MLP neurons of a small language model. Each row is named by its layer, matrix (down: output weights) and neuron, and shows model dimensions 368-559. Each number is 500 + 25 x the weight over its row's rms, rounded and kept within 0 to 999. Numbers have three digits each.
After each neuron's rows, "raises" lists the tokens whose logits its output raises most directly, leaving later layers aside.

L4.down750:542499458498511514479501495499477492512553469440525514512472466476539460507442482518511512487478490505460546524518461504544490521534531510521480504517509525499497482471476538521524471470544551551509528508490525506502499537529498485440514492495479441462486483525494518525489471509476499515490479481479463517488476495471473487479465497489537422496531499498518525545510527507522542506475503504505511499473529502524543484499496497511519530488491537567470517565453484467502498462514462502525491476483444527488474515458504504536529507507533520465514513526497476526490519525497523529
raises: "The", "H", "the", "M", "In"

L7.down1944:495510485488534488504549473519477490491465475485479491472473486518503479534506515514511495504508527497467558496501489470480476440489547540481522471509492498494496537497543496524538487467531460493493478482506453487530532518569489506502506494496544478477452489472459452500509513519496488520552531491501517444473494499504476538492526530480519473479483557487506472514492532480497507484486512499552458517544522490520552459529489465475504465516470492531495458492488502515476534501484526508510501495457500496532464489499493550455532469523485451493464523510477479491491556535522538491
raises: "ate", "ate.", "ate and", "ated in the", "ment of"

L4.down1555:474470490515530443471486521519515526491499464478474491519483516488463472517503482503496497467497526500471492471520499510504528506511482553515574499527541483513493459450517541511454487501491484459487507463510518506484493529483544482498503510474450511539477518505532511511485496475491505498495484510493476513463539508516477482522473501519464493528501528496475498528516516482547487477558503490523494518513500472501540490498515535481460481521496518495447488485539473468478537499487474504472499497522533514496510491491492506488523523569477521477459502498525465508493499469517512534
raises: "kr", "ales", "ev", "ix", "r."

L4.down361:486475517511469529527519496483495452505494488536493473500491538469498498505505487508500480453520510505447509510467530494508502462470496521554489462446478519549475512531511510480509465491522535496480493557514532541505498496529541498527520531500529511549533483530467516465531486484514494483458467474435493561469452533509513481443484500514474557492484522478474474459525517508526500535457507496512486523539466517478474483500497475477487433473476500507493497497500511512508503514482528521500509459480496500483522527474499495503494486510535485487477501520511473463474506530512485499
raises: " head coach", " player", " regular season", " playoff", " players"

L4.down800:478517537508490523473517520543486485546512496472493512505482473493472479501519528531496434523508509530459510476537477484511539515539497530492512472502550494469534515499483547506453519540487490471528500516499514507494488517505507479498546510502532488517512494490503502472471480487458512528484489500521504530491571515495497499519497505512442514494515508493481516444510500499523463482489486497528499534503513561492474498507489473463500477521555556525476465479528474462520485471509498484505514505490554548521530486480496529513529523469500480505487511497477504513492514506461503513
raises: "igeria", "atural", "°", "ominated", "omine"

L7.down985:511501527494528519457501483518462546520500459510520514520477468506480569496469527534500539492482487514492530464486480518509517515533531516516535516501493522455541526475457488499477471508498526497479494492482500467471547497502506528514564483533496513524484494531496513510469484560509566450489513471465489522542472506497466524526566511493527504447502479539473487485449495508513460493487466503472499524535533490522492468500527548494512494511522499528497497496473518453505542502560479513488466561570537490542502519490512531457484517481484505505501495471469483495544466475526493513
raises: "ers of", "er's", "ers | ", "ers (", "ers and"

L7.down1429:492508527476493467499504502487500513455492498488528479502485519507496522536480495504485461511508445542499483513531549469525513477518525482488517472502481538504541474493492488541503483522505515497525488484495491570510478489509473485477497532454485494497465491494537502496497558480489488505531492507488496513552512496514501522492562489503488517493543511476539531493457483502479506493524459527504462473542568557465469500509512519475520465484514511458446489497546497484511517475480428494496527473516522459518501474474553484506481479534478509538520468503520506508551548486504444549
raises: "ceded", "lew", "ceeded", "es the", "elled"

L7.down2278:492521493454510546452522500496506532534519527463459502500492495518502469519484501458484497516478522515517485537490530489484503495503484532512468535499523542525505479487509502502551449475471489537522502463552496495511494522520536541492490480513510505512479481513461462516499509511542490509508479512541497487526528486503466523504499512460501500487501461516461528524508518471532497496476517494532478494500483498504506484560510474456483520502448509500512474446546483507492540470484504472448502473519456443446499515505535490488511545524468446500463498482495506478452510470473560494
raises: ", M", ", Al", ", L", ", K", ", R"

L7.down527:524531578507474490485488496486536487493497485475521494480523511510467528505495514550487517511508493525510532487507490474448465489465513510495527512489497536529498505513505484511497500478453482508507585474508519515498461539473492479416479500502486497481509493450515479495508524479510496515497486500451557515523490524464511500494453479460516456479468459499512509531479490459518528495488512463484487492496508476541510519538538474497483522503499534495486511527495509539515543538511532506458475529535503498483501491468499505509553489519509498513511499540475540535516558480488496483
raises: "y.", "y,", "y of", "y's", "y and"

L7.down1378:486518512510527526523493515477514484494521519524474515497479522510497491502495512527514516514479514479472542494471508491478487485455486525531536461496506547506500473533486500482526477490486490456480509447451496534496471484482474461481503522516510475523480498476485513533491540521500517408496493488453500551481562488507504487547524500506485459489508496494500513493515470470501539496466516513503483443506503509520499488479501468482498463507513468480541510550523474503539474446522508503535449471480500501500534541522523484517501505507513517497489515503530494504510500529491497497
raises: " of R", " of their", " of L", " of", " of K"

L7.down1110:482505482500495531483471551520515506487484490480512519497524461477470503484492516485544498530480488515471522511569519471454487439534474504491490482508468488491511512498504503542481491545512518479550516505527488528523532509485515524509531523497517481482482467460582521493513536502455534473479498491522477490502533484487483526484531475548510503519502496506532467452500509488501461496504475505526497509466558555450523475503484492522493495496500502478452510491558459497484493502467458492484506466526516493524513512526549479503528486540445493504544499499541492518493521489484505501
raises: "ed to be", "ured", "'t", "ed with the", "ed to"

L7.down1753:468490485515491501527507463490475499514537501514496503542463473518459481504492526471498499506486489496518504498461521521521472499513471490495471467532480486426502548494451506501512506484440514476489509519482496492519502499500532513468450478484495511528544446479530495485476504502508454518478496482492497506499523522482464461472476478465517498460512503532488441453516499512497478494499497483478482475483505494557536484511472471502549481505481478538475498511505448482554498437468515474503521470492529455511488500506567471452508506452485543475484549531521460523464509521494519453
raises: "hy", "hes", "her", "hen", " the"

L7.down1989:500513491484485467509489442519545499502495507534504524537503533499516478525513528486458513496450513520530569555509527469488495471540546470498521521456498514519537492469452498525501474505470471545557502464483527525482519510490537461500515462477470521494513495523492485463489514502506460466510443483545491534479484501496508492467519507494497499516499513488515556480459534529478510484530508491464472477577529494497541513547481497510466511514451506518500445491528572461499541481464488531558466511480482520496459490502509540569471482430476462519506495486487509515496487473504524485
raises: "aly", "al", "um", "as", "ab"

L7.down896:506504485545484529428470533502479494468514448550486495530500488493489469534475543519461550496475494500472495528517449488516514478484502501500487516513491484500508511516469507523518516525493483476535522470549529534514473504527516519504476493481464531485526504499516474529474504504520494495511526455494552477495513470504496494479516484442520539495505490500513547514484461527530474501533468506518548512524489499509481537472495523456504482473522522478486481491532506505503510466502483558540490483493495499529500480491521495533485504507481447521509482517506505488530524506505515511
raises: " of the ", " of V", " of its", " of their", " of her"

L7.down151:470479517537508467483485508508491497452462484530477510515489518491517491532529468483511485529487530553502492503470484518469475496499486520480506504472468500473509498544480492490477507513497522512518469528467483519520468481496506474494480501497532480502532562472499506523516521512484503520494490520461476483496472538465482492547465516472511500463495488484527510472468474524541552497477484446462507484535489505527535521497528497523510492467518496489538553502478501467487503513538458452434523522513506466531484498499528557493541458502486563475489526499471463455494473547528527499
raises: " are", " were", " have been", " include", " are the"